config = dict(
    n_layer=26,
    d_model=160,
    n_head=5,
    n_kv_head=1,
    head_dim=32,
    d_mlp=448,
    vocab_size=1094,
    activation='swiglu',
    norm='rmsnorm',
    norm_place='pre',
    norm_eps=1e-05,
    positions='rope',
    rope_base=16100.0,
    rope_fraction=1.0,
    qk_norm=False,
    attn_scale=0.177,
    bias='none',
    tie_embeddings=True,
    parallel_block=False,
    init='uniform',
    init_std_qkv=0.04,
    init_std_o=0.00555,
    init_std_up=0.04,
    init_std_down=0.00332,
    optimizer='adamw',
    lr=0.00276,
    beta1=0.9,
    beta2=0.95,
    weight_decay=0.022,
    lr_head=0.00555,
    warmup_steps=523,
    schedule='wsd',
    decay_fraction=0.301,
    decay_shape='linear',
    final_lr_fraction=0.0,
    batch_tokens=32768,
    seq_len=256,
    doc_mask=True,
    z_loss=1e-05,
    train_tokens=267700000,
    steps=8170,
    dataset='wikipedia_en',
)
MLP neurons of a small language model. Each row is named by its layer, matrix (gate and up: input weights; down: output weights) and neuron, and shows model dimensions 32-159. Each number is 500 + 40 x the weight over its row's rms, rounded and kept within 0 to 999. Numbers have three digits each. A neuron's up and down rows have the sign that makes its largest values positive.
After each neuron's rows, "fires on" lists the tokens most often at its 100 highest values on Wikipedia text that the model never trained on. A number after a token or word is its count.

L8.gate318:559420486527526446453532525487555465416446501399570523470438444432470454510496482450478455460512500520559455427466532462524468490508561485489511519489464438516529497479513497514543539502567504503468422467528447506505437529451540546525471509516508539512520479443513526517474552495490523523539424555544476507486512467571493501467450490560526532495438490488582388487555498486515542454398
L8.up318:555480498463537492441517520463557539410471459520539502438517401423424462514499482480465478465529500499534482450483521429546435522468523468542474509437529499433429537566506541523484516452536468531503488472518428442532483528485513486516423511514536534452447529477518480517446521477511501489561496535596494485451521514569541484532510539522541495494491516513537465458538502463505568413446
L8.down318:493471483485508432533584500480471508506486511469538498444504508400504457556460488441507486506539486494431423482479517479472440550511493478509504519456507561484435520492565477502505466489474477420478513447535484532545514538406525487526529463509514517510449500511504580538468465528523518553548469468528502499513526472594503483485487449537540514473409504552506487492531493531675546406494
fires on: " |" 100

L14.gate387:509496516480539502474476548400460522413482459555456520531495443560507524419443509504432434484438482395545477539525432461479505426529454523416496490404540528501473548483465501464473462493493523541532534476501466481487564480533530479467516521464513463527540524502513521494487507484429499513461471520478475524504526589512496533504525481524455559469602507522485515428497560470494479499555
L14.up387:512562518539444521597495577550493517547469549541406507521513498488500495531525488563449516453494607478464554512573479584506461480489539518502505469470522444557496577435456498494511508512454463500510461470511583494461510515529481512469485480443519490494444489502489484466559492432502482504421486551532408472462487538448538485500569504558464541504532461489507549483500419432423443514497
L14.down387:484621529522494454543472564474502564465522463568443510537517471441426486518543554444436436452465530488493511470488458463522476498507514499466468463513539506574507529478628450443458500458486525457490544391472589477501539470516508476484497535494460578530443487550495491487501461515489457559453500534515518530499475494504526495435482456536489498485529441487502559454557522521453481520503
fires on: " pr" 35, " dist" 29, " acc" 5, " qu" 5, "cc" 4, " or" 4

L4.gate417:524417517582560491470514539458453513503532440491503534486453582562475428486486519498478467495562465439435491519481476490463531452537498452429486549467553588505540535495532501511448505540533517446436445550480498483507505485466484552544544568452548509511491419481511444466480532499489542504527512470488468490518491489524499458586469383486511476443486476505464453424449510483525462520536
L4.up417:567484514555547462545473463464454451463538466509619554522534471504494465525541539482469455491433540466494535545479460461480504431539512432491496542448500460465417562494506473455460428539586486538453468505559513525490565538535493535553441513481543505509477492441583530433451470551434508482517500487471531545458488518494470483528441541518530455443498474513506531610524449548433521465445
L4.down417:543500498565548491454453475488474500496545490500613530492474480517504413472450543540539443500436532451478498519431526497469542489521526496468525544530576493521483495509507471511510533503610529501508433497487555554450520501508535536489519532485505451507438474441480474425462499560458505544562469445497496500505505523554450518484484485459618479503466460498499511598510514488609512550467
fires on: " wh" 70, " ent" 15, " me" 14

L3.gate339:486446436422487474405494570447487435523505490513509527458424472448435562530469429516561540493544531487521561540499547516541561493523516475461503585553488476441495539469536522510451449512526583524551485553532579526440527500511447469480504494477540502491457534469514508492512505474487537503498477423562505420507484495561491623494508504514464484463508507434447467522536491491476491503512
L3.up339:517517482506489466512531506492490493527470457433505502519449515457465491527581485470491441460452483535556499521520526521459531512498513513499581490572484533530562494521547499515448445528429519451474436494508483542484574505480497510425492498530443539521505420467508448536493539480490475499401429532492445494537486521492404452466537479531570537511490554519480443490507503461451513491558
L3.down339:520468485480501494465594510519472488516500541459433506436418496461422555527567479534474520471475447545522490577468584526447519517496467569512481437540508524513517484427448522484481480538469582499497435554462549629502507510518496485495480488440472548545476468459512500525479476483525514473444479502541560524550521420510450524466524503456485556522546497456484495467476531471430511496513
fires on: " rel" 20, " that" 19, "vel" 16, "in" 14, " pr" 12, "r" 9

L21.gate129:442459468532529534534420518431454510438506478513520537491459481450568469512464553500557476499482496400571544503544511483495468501475550557442502472544529547524443536490539458389457515512548475537517468492490489466483526442412531547505567521499560443399521437557504479531483538437549463543515499506484551500447513496477527509464549493554564468473486456435498525487492460540536478536494
L21.up129:479514487572460514508466527569546527522459479433573439483497539541521461458508502515540468473451543433486491548509488564540561469540500527516493399477552494530454456513486492449434469550493502543484453530528440474517537458462541463515485459548555556524451469464492496434560584426514442501529468480504484492517430518466464470483566493566548430557521518463583486500530567514465405527498
L21.down129:559464523511524533509542497548460550461466483527507517501566495361537471519497508440456514499521447461487472486464432498499451528493514472485512534495487521506458563505578453459514486523504559484455538554506523473481443525524508550513525493496572485471528501544508500496473473501512473526470517523537521476495461405469508465523518458499508504508451488471434549565495461513714444517488
fires on: " with" 20, "is" 13, " by" 10, "ous" 9, "ith" 7, "our" 7

L3.gate25:491438537549468474442497460457456566417507418499515502468500530562440450434469476519543404522517541439499516502488456494506475481524552415513515534495541534491504558551508504533486506473555481448503421516553456485499506448509517554536519566488513531476501494447503512541477551510575524501508565477481450487501458500498466447516450450508427524433474581501519483520462528478476574528494
L3.up25:528524481503562483456501464493489487457545489507493447594476509536498452537506475477490521522545489425529450558496484470494513518481462436477451525481572544542594481464550496476467539495618495519491482523435541542532547500450453512424524464374484566465480563453483446419524515514468511526464586443503485483504450502486396478513517484421525465502442524421528468459409530489496482552487
L3.down25:567483504527558470447553445440473515490586527582529466536531468501432464520541435514480513583459495456517482510534477504395478504474503486469477538524525581516543445456583512490468516530546549521523421500487531603493515515496474502514484484408502496496445497426448479489504424530493545514456515440533482489432435481468493491501463457451523438508457569468460419513439469450471501564458
fires on: " wh" 46, " them" 27, " ent" 24

L18.gate292:542452499577559493461542522520469447507507455531562510546500460589482436531495485563555461548574495483457463505525480528537471447493495408465499567505514469460476469491490419530498498577566501576496419547552501538470489560506491525517510484448540447578532493503594416449546462514452518528560521465499495514516472542484472469477511533486528504524503527384522556567514459475435565520510
L18.up292:454516409539563529525516504543510508466539483534517509494449567513458493533597538543636500516442523496518462550484483473508483480427518454438495543430560491502531434488531523504499520565491533487437446509541515519567503534435480579526552478445478498531541522510529443498469525518492508556568528519508482519527494469532439534544489596581553493473486496499498461511497515519477502515478
L18.down292:509465476524563517472541547495487465499472448571514534488469506534508494544491550596523481544500594525467429485513515456471552499460504502503537510511599528509461440510568501541548544527580530553451420563507458522490569565517456603447525499468472482457500480443506518478474560466464472546532531499460470551493464504521464501562500529559554527500503470477506567543469512515460474496486
fires on: " wh" 70, " me" 20, " whe" 6, "-" 4

L4.gate30:429448471478494551451496494461494478492481503525490478519461502464493463491494436526516533566456466481512531455401459469539515482464507459457449463515549485488463512498444454499477447533544486506495420502462497527506475539518493511475515521441521517435558517487539531416483583527397508557564563424504480445575481453504528626455581489499497516547587504429513457518495436502464549521490
L4.up30:510506473390533552506534540437497466455482494461486533560396500486494455478485513525521494483469503506506543476501511463529435542473475525503545425603472507501499525500441463509479473469485451602455505514476521520493484547500503578456468504551490556577480537496541481502549547461491564525531536492564464478481490436441476524449466552565533513502468455568513475577465489478528509545459
L4.down30:503421472405556542467551507467545502498476437487421471540431500541484486472450482467494505562462492495504460476501462480516495495525525441498529399549530562450411526477440507548532521491503510503482505524486419549496525497459503537435528475564531500490553509519595573499476553492498567571540523523546454519530485474369525559473487558515546469521516472568497442520556529491418491515519
fires on: "ob" 49, " John" 26, "eb" 13, " Fran" 7

L6.gate282:555506514486548498480469516510447528577469533550541504441451532473425550503475513521531571470465491527527463530477545499479586454434505533515539535534455452417559554520473466502543513504526527557470480471518528470528496519461435461489482525524445537520547494524501432444517590470523497475482525422450457440515437525640516528475468546441479480505528532453495427486499466508436435469576
L6.up282:466503487434467413517451526563474513502462506447513474436478539467459466510513397542491480452449532569536448546532506571467505445483457492532466535545567540529513534461601514512523513493525444502495442487490496489508459507504437503448509531484534515555485538413519478491487497558499518487496506508494475511507427494453481503503456515494552526481509527414533538406537519509490472506567
L6.down282:489468559441535455544440503490514510552495434504462448537447519580446498571616406514506524448432449538460437508550496547441488408505529502490515553487433472559521482462575498471502522480458462426498525521463504557447495557558431475474539455524542478539494562498482508504472499548516495488476513466529529503539523468489518509424475523523481530516523487501515578437488492503410481504525
fires on: " gr" 41, " ac" 22, "all" 12, "vel" 8, " rel" 7

L2.gate322:523536522401472511436529484472497487466474471533540464533476578488447463475464509457530495432493464461468469548431525501527508466536488553511531484505510509460527507371497472456367540524595526549479462550536498529499498504614563535469517500563484509461497517509503526498453504485491445478552496453504476405584471508517564535480459467492461539544527545523532498523493452454492520407452
L2.up322:513475500537464448459536426469554564502460542525422469536516488529515539544504509435523459482462571538404497522544522520502441606537436514464494521463439444537470482491492519523476543524479435462451493557443533497538499426474489574434419455536439557533466538422516457458498508520559495528469496467532498530517480449507517523537505520537517507485501420463523512479537498531487475470459
L2.down322:476515530524464460517464453443533513430497528538489468486520502562544505536559469416527444495491521459462518475471468531440487501464511556482565485452575418546546524462532508549552531522470461474385545489533479473540511440458485518458510474519499484561445548507478486438508448538469484525488538519504428587593486452508531493502520586493545549475485511486531479547537498499496469509483
fires on: " two" 42, " first" 28, " three" 22, " had" 8

L6.gate294:450521542460460523479492613498534524504497488444501561498519482499479562516509422487468481586513538522532527437538501480521504518508566442497433583479488569517491520479436478534512464470476476420550452538481537495541451480479502502496461533586531518509495450460540471519538540456545475433543477438487500417485469522500572512508528460469547542427542534421482502506535553470488450386533
L6.up294:443516551441463556462482582501484531478494476462484480522493466506475593516514439464520518545577545584480449498524542498478521523519552447531463524534496552529467516463450450583506544464486512391549475529430578494534490487456549496497441471566559488488457428492510487477498548462567482508533479474483484429489490504482575484513514477450505512448522478409486495525550550497466408455561
L6.down294:484488507463490472492502616551545535500500489476460476496475438517526558542531428509479524561516552542474509487496570469523449557504538462551466522495500584529505504461519496527489499495446559478573490444480550445554522482511461486475448512571523469503451450475521479529568590541538498432502457509470474515483493484419549416516558538485566524482534559455513570451492531436454485451598
fires on: " res" 68, "es" 18, "ubl" 14

L2.gate232:531489505486542538435481479510441474466482466467528426542409510423450563523498533520544511453449476490526478512474418481456554450543526563535491487567562444498483509515465541457552475416511483576506510473540463492458467501398422528559501546465550528528608528484563439477475477517544455490537455442494561428549486495601506520527518519466509509494457492522547506488493513547472457481513
L2.up232:502494529482546534478463474519435429456499510470500432483424471459521532491472506561526530454450521528532505515481451526473552480534453580507425528563542475473504492515478577440527541421457474518521582435523481493483501489397437493513527507443516530547566544471541438478500429529557421468545471482480559509547478472550536517557520518438509463486429502552446557466471535560471470472549
L2.down232:529538550450495563570479477503494491559516510496474444558440471420481538499523526571490548437528495577559433530488469583484516530534458561503535529561511545472562512502528573460556540454482509521454542461483509535506485554502435467464536544476585502539516561499514504439516392475467494445508470459477584539538437424495461502481484490439476469508472513535549527500485464551459470506546
fires on: "all" 100

L5.gate126:439462478448540465445510486495468484554445417406458430491501515488460478452482554473494512574419483462502509472434506518560541449530548452490531435545472536506513486537498548511480428505518501491536435476471482568453417535480494559496482551513473471525505428466519450465469527492491447535568474475500569489472510478457526554457567507432501498471555505506515433483545462562550479479491
L5.up126:457506489489515486475463522486449390521441422426416427536482460538488555450428514486508481504486543488499511461471510473482495545486480425533501465577489506442485570525526612493499517450488500468531490531420513565493430566475527494489458491554493548541531479445525541522525447520453456519524504481497552475395492441432474517507509587464492504432502512593469486470555530544490518523490
L5.down126:479494476481519444496486479476481487485424441436477469575506408442517499456460541444480502561454552501559449490473519514510521459530483470470523475544498594569510537520457599475560552506446493499558509509471413583397500560553509528465448474487504518482531491446532556491524492549504527521476498529483501445489481420383461440473526595479452518477493492496497471441508498488565504528486
fires on: "iam" 30, " John" 28, "ob" 19, "ick" 12, "ames" 11

L5.gate250:536491423448562534408531485483524435453452519430449441502468524456461466430490502526519491498509461463595493455429466525580478449537494461469505486448521442402461534537425505512520472472554522468492442492485441527481492571489465434515546469495533489511562463460512502547493584461492487565526545429547446476600477517535527543489544507487475516543609501514502431562496537480503501484523
L5.up250:500490484433547526505500478546530535565489483438430465502437527442532520504502498553458477545542491499481470487417519549517447429496502477539557414558571513491503541525515462528499442514572465458442481484515440510469549510475435473389523440559553593509545493464498469509479576555469464500503541529561446493520487477459534525504489506558528504480525537485481548488479488480525547532502
L5.down250:521469495402540540522617471537482482565486464480470539504463492498508475460538505501499501559419521519465522525513551572510464476487551421552513463526549550470457482489428509543532520533463483488527530495533372487436557566509428477454553496568566553556532506521549504544462536519494484559526541484573456536515464489451497571529465481521519494513538432578472494485484518496516557550488
fires on: "ob" 49, "oy" 21, " John" 20, "ace" 9

L8.gate396:551432494496517483463453523503514547462474434536525518472533492527499425479527512549569444561478538529572491429490547512514502425434552457519517483481529508447521422463492475535427508472568437508454485554567459527527477518534544447459511509496495534424551477527474577442510585554542494493529507451493484455505447473526533532549504457503492458469496521462499475463469516402501506444429
L8.up396:497521486504506535534504504472462471580482476510545476482469534528419479505420408521508497528447501565507462438462450482507486478466514498465453478572506513443508484420548440504463557473532611523551507523502566495488493458551513435594495546421454512480471560480475480471535510409439481514519475470550466505504440489543480454495453494426415499464439531420525514543509491486459464494528
L8.down396:545425492492508485441427517505479502567482526540508489553505480533458492523518453527492464485386485521503545512553529530498509433477563489427502519519507487514522492457544501489527584424500506528583543519536562499549455507479546426561489520413504500505467528526466442486523550456510475424578531464533464520453483535527485432575450454500457489468543510454497532531551499465387545564517
fires on: " out" 29, " ac" 22, " ent" 21, " West" 10, " bec" 7, "ies" 4

L6.gate373:563425445492512451486533522504507580479446497473549495471457479472475439476541499473509476461515473528530471476473534452530486505486500443549500513468486539452523548500532496519527497526527438532515461419526440547529482551438547483572465503514493536465484500450522523518468483520536481524562438489585465499466543475570486493493466460581524507491437446534545447427593524452511582398400
L6.up373:572417454467531455467528480438514516429457469442550500448491431472461467479534483488459439419544526514496483485518509387476464498441551427522467488479521482478506536481533495531556548517535459548500472440496433490534533535470514514550477483501479530444496520491537531551481498512554476515535447527550481462444513513578538485510489474544563512470460484508522434454536540444521555367433
L6.down373:486467491504526418541603507500508504472473503480500496436482499394507456524484479390513490493539488514446405494476523480496458578496483478522490499451515544485434502484590473494498474492461484458480516454530489519532532540431521506495529489505496513464469498489504585562452486535526500560545482483511513530499510481583500458483494455525541491465428496555513498497536532530682524456485
fires on: " |" 100

L4.gate382:513465445471510438522516535483485534500509535518521472476427447441500471442532481453572447462522468494484477450476559372573533447434502437487466558498493539453519558515527512512518535487489493573548430508474466533537506526462449480520500590460521503477484521473544471538499506554504437490534449493546504494535572442564520447491535488520549458516462434525479494471523467440547546423476
L4.up382:509436438471508474430538522467571538464542510504512527537455538422466514505514504430478398455538506485546506472498537440523535562489528508552551512471501484510528554470504484526543539466509499602487398451501510523514508523463513567552463526469495544445520522562520461539461507510578506556512451525510546450489558526570505468492478428505518574508472498534519479447548485483548544406368
L4.down382:514508526493509436523690501499508511494471510492492490480494515430535476510524492369533484486478486530461457524465535521455489546505469508515498493485484540520456500481561486485489466490484490454509534452517457517528520548425540516479493504523496504464472495485491527535514450559524526580518495489511491555466503475544509467485499480516518497484435485550516542496559547524708502518505
fires on: " |" 100

L6.gate96:545471492407479412476514529533521538537441497461508498535424578502497505491500447499499547486484401490513506531517454472458508416532540515413538471524518531512577566428495491494429431556460508552556481551464522517436561544534457512488467531498503510504512506517461445471539518473479538490403532480556486393504525509554487507448577510475483459524514538469476463489471501484454544403516
L6.up96:476447448438501462487492531486504517498444488452547498506441532503464576489533466505461548520522509523523475582490483466467486510460501497461561518528556546440477527516516441425493471503428504512396515556490468478459546504546402517464522561489472509528494533466521490525486471429559480488513418492500458488551456505474454494484534533516560487415499474480480455488454543427417482499563
L6.down96:511417514448495480483529497551487459547456536447562510512404551401424552597511484557484564516467446536492428466471526495526513450485469496481512499561540515454512522459453461443466433488434488487466509512501534543483533524497451508482503560516499502525480528459508520519508488512557467478453441477527470480572473498427476586449456493510521506523498474516477527467439530476479469522544
fires on: "tern" 43, " rel" 20, "vel" 20, " form" 12

L2.gate142:527489477466548486482518563454591505447491501505477498469438514440441460444559495431462421472508499444568499447530513432487532469449513451517503566506486462464543523482560471537539537526590451532533477447534473526518435548476467454539497544515544551517550501456552460505516559502480500547490432506506447500529554507575485474452546482556539441534475465509549452494538487433533553405417
L2.up142:579473455473540440495501543493540465467524506539533473515467440463496442493524514464512460452567552531568494502464555401548504513509526449493524559504470534442552526411489517509543539544576522620507475486523491542543497527487539479558516553431597515438505512506554494526473520565520436524491448493527552493524486460557510512474477507512544484514463478522453482474567478473539543392453
L2.down142:517475507512519439526728492481482508509488513500518499478474515421530488511536500437529491461474486517462451521487532498500502523502505499521479487502493498478488532497511501512511476492494502484513492466516469560499521550424535505483498517492480519449470501521519517552511455543514531547530482495520540511482510438563524489495490500517514527469436467529492518499560506497701513508492
fires on: " |" 100

L5.gate325:477539547471512565507468534543480446469447465500459452541508559471539462460553524438533504473483450536548468511454425520447529477501526582459508463572563472475540493495558483470531527556471533505516487480582435461529529573469466446480466488458557485489504536503475458456498430510521508492485444480565554440598452557572517498522565512416500467441484500497525488450482512504478436482498
L5.up325:491453582460545525445503465509511543566489474451500483496433510472470495439503535480525467460444498500510499520524451525446642441500483548522524548524519508450469497570518487450504481486470490566465539401490479427539462529432459515454474507467576528529475486460537453453410498538495508516463445451519502449531472470549543507571541540467452478487504471441502524542558513491484543469519
L5.down325:526532510429514516492458470527521519492462551487482484540468489462435522569544498524507565496502517516523447573505417595407500528514472498529538557558516544485488497541592519427567511451486570514466535497500526540473478516512482461477553542534532489529445538479511485481520402501474493484493479434508527484596430479507496496473501467486522455459505519541555551477532473545517451499523
fires on: "all" 77, "ootball" 16, "ans" 4

L4.gate398:568487472473515470482509554522531475505480511476540443545443491449461474479493514444495444488542488485568528424503530366518525478443548467526482590494461565477505536505503509513524603454500473634505434481440481515525546502487452490530481586516480485507491530562518437524449540565518463480463475461507525475485552515562553506481547516524517515458488439507499484447514425482544532441422
L4.up398:479453414437523475499539525432570550481557478499494544509502482408496500522542476439487427429502504457512492457456569454515572501456469489519590495497467529508560525466487502524533462485487495567513425475516436522510495532472519544522488571440549558501518552433542491503502517509534528541509468567506469518490543460523475438525456435537539473573516510540508450508586542447545573461466
L4.down398:505520527503510431534690497496495513503470506501488483477491504436535487518525493387534492499475480525455456533469530528455491548507463511518498483501475535532470507483553486485476455496484494470507537468514449524523512557419551518485495501515482509467471504470482529526535465554522524567509498484512502544469504452546515466484484477518512484491434489544520540484559544521717494520523
fires on: " |" 100

L6.gate433:523451488551532549529480547497531552471499446455529506477536538518481493504487502473565464540536526450554448472495462562486577398467522497531565426436470495438494521527524446448513430509523555526407544540556512503484560496494420539542555456431488509448547527504410477461528550397507474511546514518527505463498579510473499474444591471533498526505446477504514485514493492445517462508474
L6.up433:478512468438506508523454532465531560526483481499538489425540473514494547509470503522513486483579494419501455536521487568489532397516531565502528478483479521474492552460445503507483415469512526494478513488508508468547537489429427495540592495500518543463500570506474468493534533482520449530500540519545501474480567499486517518471540531478519442598474471480386483501509485503494476486465
L6.down433:534518498527513527539490526504615510464462509521503456479448512464463481534528445480487517504504540449459442500474494542464532473476547547561472494491508484511434519432543486487524449535556485540490500510473522466514532542422451503522527432460498551391565527465497506517535537451466454571492484508501492529463464400385527433467490471503509469521531509473459616505498487435530479507465
fires on: " with" 96, "ith" 4

L3.gate198:393478497515514489508473492486511484468458451483546439479521500508502569488446557488495459512496566413479507482585514502550460470482529516512537506427479502465473447497527472518440495574533505546407497552511482541472521522519564566457473470533482540476499566499487487415454468488464456503535460441480523498525583484507543527474497521509517544503482558481519448572564447487481543453495
L3.up198:497508537469449459535522488430535464482441469511552497467488543584504550494479456496473438485464570425502521467572531474423397452512488536569559560431490482497464538415506521501492546496465511486427503468496467501512479453480472572494511460526425499466470533526522453397481494508431472515513429486519452539551525484430486489496501491560509515514499556527546555475457449440519503527409
L3.down198:452500459491487386541481497489512423501482514477526494529487588647482495431521468502466466424520514489542469481592539463485500537535484549508582517416468484525540511487545555485603554486529530506411549475540477563537518468505485516479562500476472476494423520502515491448479550474405439542522540468540511554526531478465508463509554555473486546497555586503495561483489428461521522517473
fires on: " two" 42, " other" 35, " three" 22

L9.gate237:526530426535506459476530513457492498398548448501515536554492514510518526524483494476562439468469521477542513462506550438522488521488450435468513492526535522513526599443537457520511522435543455471520440542412477529514525469493447561538547465424500466469492515472553446451526453505517515585480529572506493484397450470536479517555439498505549507428539494471478472571518577548508506533406
L9.up237:539491561503549507472500538509544460455537496457579502491496481564425453567476499528549474456476498392446494494513492496491489505467422506452407619489522536491412464436534570532471454512548494509519400544439505504526436473508484481488572474455499564513483557489503571576527495555492486485515534501497455525581432537503451507506467510527523487464461486570540526517495518476471471528458
L9.down237:548483477466563544495569505456540436461581495483523535518544469548458468477482502574493458448456552496481472495500473465522540476422521473502475528537503523427465485470562541484527496519533494514525389555444529476544508459503521579528517539474470505513559525541523477518511469589432536524494531487499489537470440517485464535559507497459478454501484421465570439546462503494336530569457
fires on: " wh" 70, " their" 20, " whe" 6

L22.gate138:528535440506532501459545517553572462480454484467503495447506542505512476476559555469514486554479498466429447485493459476436469488492525512468504514519460433469503474455500476500571533494450408558480548556512484594518433452448557471474553468513474541518488435552496437501512483474400488547540512606492529494559514491452536536479477585497527513462461535536618489529437541465506452504484
L22.up138:501491474455508508415515447474564535505445464574488486381503507471415488458495410552521521524553441503500522465522449469412477506509475479501494558522544419452469541520504472521524467581510484424473532467459529451500524431440535484537443439525494564545496448508534471496508539519478489552529488484490523451528518490510438480485521424443561495498535486430530495508487524450539506490556
L22.down138:550532536537523514509553557499402393517500549511510550503566543445581562449570505553538534414420493466440548560487463470477441523488485521484484541449476557548492484472514569513568496463537511477582516505522510543429502562480549536546589576522467494485431494535471469456444536481507457470494475553506468523504508456551521484494554550521508486524474518542513519519538479511437562564520
fires on: "se" 20, "t" 17, "any" 11, " more" 8, "ue" 7, "s" 7

L8.gate114:526526544512478508438491552489508532485405549469556527572571506493481571506472471520473472463509529555513519521522522479546478486556520416541435559514516549486416503506508401581488474386497475454454428556504496504428481465439512529518467478509557508459500514485501508488511494406490434457531513511412531434492495499503549523485504454528488587483494510488573493515519478493506526403568
L8.up114:479438569498429524514532540564485533483563503500464476502521555467513551458488481548505460508558554565552542477496502546442536515527586508518433501565492525500506457468533566435443454473483540512506542405470513503540471480456500438428438477469530575537486481456538539491507564482570468497472507412494492477510438475528551418532567533510525496466502418524455488538544478504477493475476
L8.down114:472441518441510422552464548559553534513516484472451502506468511549581546501532489482514446502488530511528543463447574493514440564524558460534488500542536514564535481516545584487472437522421544543483555421492502497576554544533469495446444506480525491504486520487512489511504560585507476539432506505445533539448452524421509504467489562527514475453484528515485543495513574513454435513533
fires on: " res" 61, "es" 21, "ubl" 10, "les" 4, "ec" 4

L5.gate202:548487497531545469441465492496441474542523468538576490522481520509420469462531485551497456513475519520447513536505506519469528463445524520477505517468609577473529527500517454485479506526546520457482376498488545530479501507477526481564489488507554452441464456484447499472510519469465497460533498457488522414580422499551496439544498445415486442496519552485512513545444447524506488514525
L5.up202:541519549580562469471526455475506524473527471531570486528509481518515426534518476468509462500503492492540456503394460454517502484532479453445465554497525531445481474495572525462492489522585537481440470522524494490431606491499476499507524515427463553442549520436469485477431555524451515529443482470513433468477413514522495437543399460445518393425502503473460509461400492534513480520438
L5.down202:545497506576545519497500424524485566504532569543526509478509543596470464535548490528543479501468461470515514461453498487538496511456481421421445499501508532512525498484558459550485554478585491519523478515482541484474508529502506526469472503470524486512479520460483477449533521553475495513521494518539496475484408524470446439534470422424526398437500515540450571501512495571453514566422
fires on: " wh" 68, " ent" 27

L14.gate208:499557493507456516461519464489504456438504504507497491519540501518503490461405440510585520512554471398535530490566535487456460501448476502459455513558542516441495519493490514523463452479508545552541434497404485504487536474407480507492499529490459469491505511512501530537489574498491474485489439502503512514503525559491596607465502515470458541457560564508520466513470450444533473468553
L14.up208:522523470544430585460543547520493495523475431492528465580526524465515511494443521527486498512540498542554535536551461497482517542515511497493507505511501513545571459518440464497476558534445498491531497482493546481459483524487460457440526549469499466483479517450460492527428570413407519522470472524559488489503584507425474522473487502561519511507497491543509466466499466506454514477545
L14.down208:476515487551485561496505564523486462486467487520542535488593497472514433533438547506480517489513526553514528509562450540513481581480531502465498499494523557568549513529598511522499510482481566501506452442497548542477518447471470454513567451506399493545483482463518474541535463492412459556488452457541532519510563492395505519448468503484503522503521521544594513449548511509543514504532
fires on: " acc" 37, "cc" 34, " rec" 17, "uc" 6, " rem" 4

L18.gate253:456598446572481503555434505459490519431475507538464461521558437521510584507517465441536519508520480484509493439512456448430449420503562499525523540437570483457504553528455427530457534541539493542470454498484518468473441474496488480511532527457449440521527472539505518449487472480454511509515505494467485454511479500493599535517578438484542531509521445502502498484510481465459495510540
L18.up253:480566438603506460526490529494434566453458515529486404527547407502538548517542491444492516522443532505547438535452490520488489462433550490568492498522573512492436530491457502460441480510495523482501437430458490482469425476538425480448485492489409489540482522514551513463512498438489507543527464589486433447502498478422515494451492485470501499499547475572513513501525443525504495480550
L18.down253:532568437522490453506544529508501531485503547579514485507501518358462482526552512478483500491401556477560495564464545533465523487452471528530457461512483525472453521558500577454536470422490461507506504459451488523520522474499422463455478475538472583481450474493572441531457503437489427551491502551547466496415486468462493481526459479482492497569468472517483520517569489546513473492571
fires on: " is" 16, " dist" 16, " T" 11, "|" 11, " ra" 11, " pr" 6

L5.gate284:526434490480479460480516553464512523459493538509544474514463485440401483439501469460513450478533449460556508440445518327501502490437542432495437518484491500457529594451507508503539514492528488595497430467479445530521442516464490497609483570498492499473523497504531476535457511530505465506542468461542518458502565535565550475478499462520508493513481469500551457496533456490532526417447
L5.up284:520465482459476449494557508446518478526559515496522516470439476421463431458528503444510442446490477486495498450483536421557530528478511448528500527431501482448540557443517485532528509491528496568555462473489477560526504546453495514548433605494507513499513508492537507537473523539513490539519452503561550489488511470576506441468486480537552483525442436543520468456573484499549563454444
L5.down284:521504525505515423540670486493498511497481522485497480471490514419524473514522498367541500493464481520462444525458534534464485550498470501525499488484481531513473520480560493494498475507470486455516549458496465489540535553422536530480493504513480502469484507473493521537519462565530521563514493486499498556468505461559503468482504488520539490483445485568519532492550559520709508526508
fires on: " |" 100

L18.gate342:498528491515437598466488568445510442423389460521471459543509473511504455506440497520513523514578557469520562488534486506451470508414486473436461527518520504481491478497469497558529561523486510472449449494477561489481516473495538555531479481540457517506480466503473519472508539512484521482483453475497548526553535525463584499544515526498507583474561494461594468528538475466435538422513
L18.up342:570553488550425608461540586513436467460433506519496433472538494490506507535454463482480531540533536519548543467449467541427497508391494503485494492514497522514550531507447467531577488471481528451535474416519543480444530450506486446496475514501455583542457442492519499515535538457448547455481498492531515554482477511420568507486523504513492536531531494506526551498549504476482495494558
L18.down342:515516499497473463475526604507563493504468536567496507483550476403514463567459475551503486518527510505499539445481542507540530560441559524523493497525491590535584492516572513469483442474512512459537509448492591541478550484477484477491509561536459513537470528409526529534545519459421517591488453495496487563480534492445540474410473468469543481484501500539510582455517526497472541471562
fires on: " acc" 37, "cc" 34, " res" 14, " ev" 11

L19.gate357:419533457493510533453479546436488471468458463467597500556503515532534516516484494492482463529450591455503492588482510532455543514537445466506488524550493456436493497433467452530447534463503451476516455630496477525460457560452471521483525428450521461530509504483508483444538434507504555498454421543544501436483457487535498500508487553463548495473506467470486473505473544446519561528502
L19.up357:485462451480579486491481512504567482541501461532522467550441488499535466544485487587559494491472533514495512472561442398445503542498501503548460532470536420469492509515501509542536469528492533502456468518508421541468529504539534556507620441565513471454501472488480542523518525514495542517446529461561426566591515431481528454499492504477541544482506490515450493458469553457577515584451
L19.down357:484538591447531494573530566460532504482439482519486535514464495492562583468530499509578487510507490509436505518578527492550460548477444437513504556564563468441510513501551467542516493494518507504479503452487494567531516513501545581508516454507499444556509470503514526536495498416439452530507533507508509509525507449511563481496522523465544532441533411476440442507538527517437504486464
fires on: " wh" 55, " tra" 10, " her" 10, " whe" 6, " him" 6, " them" 5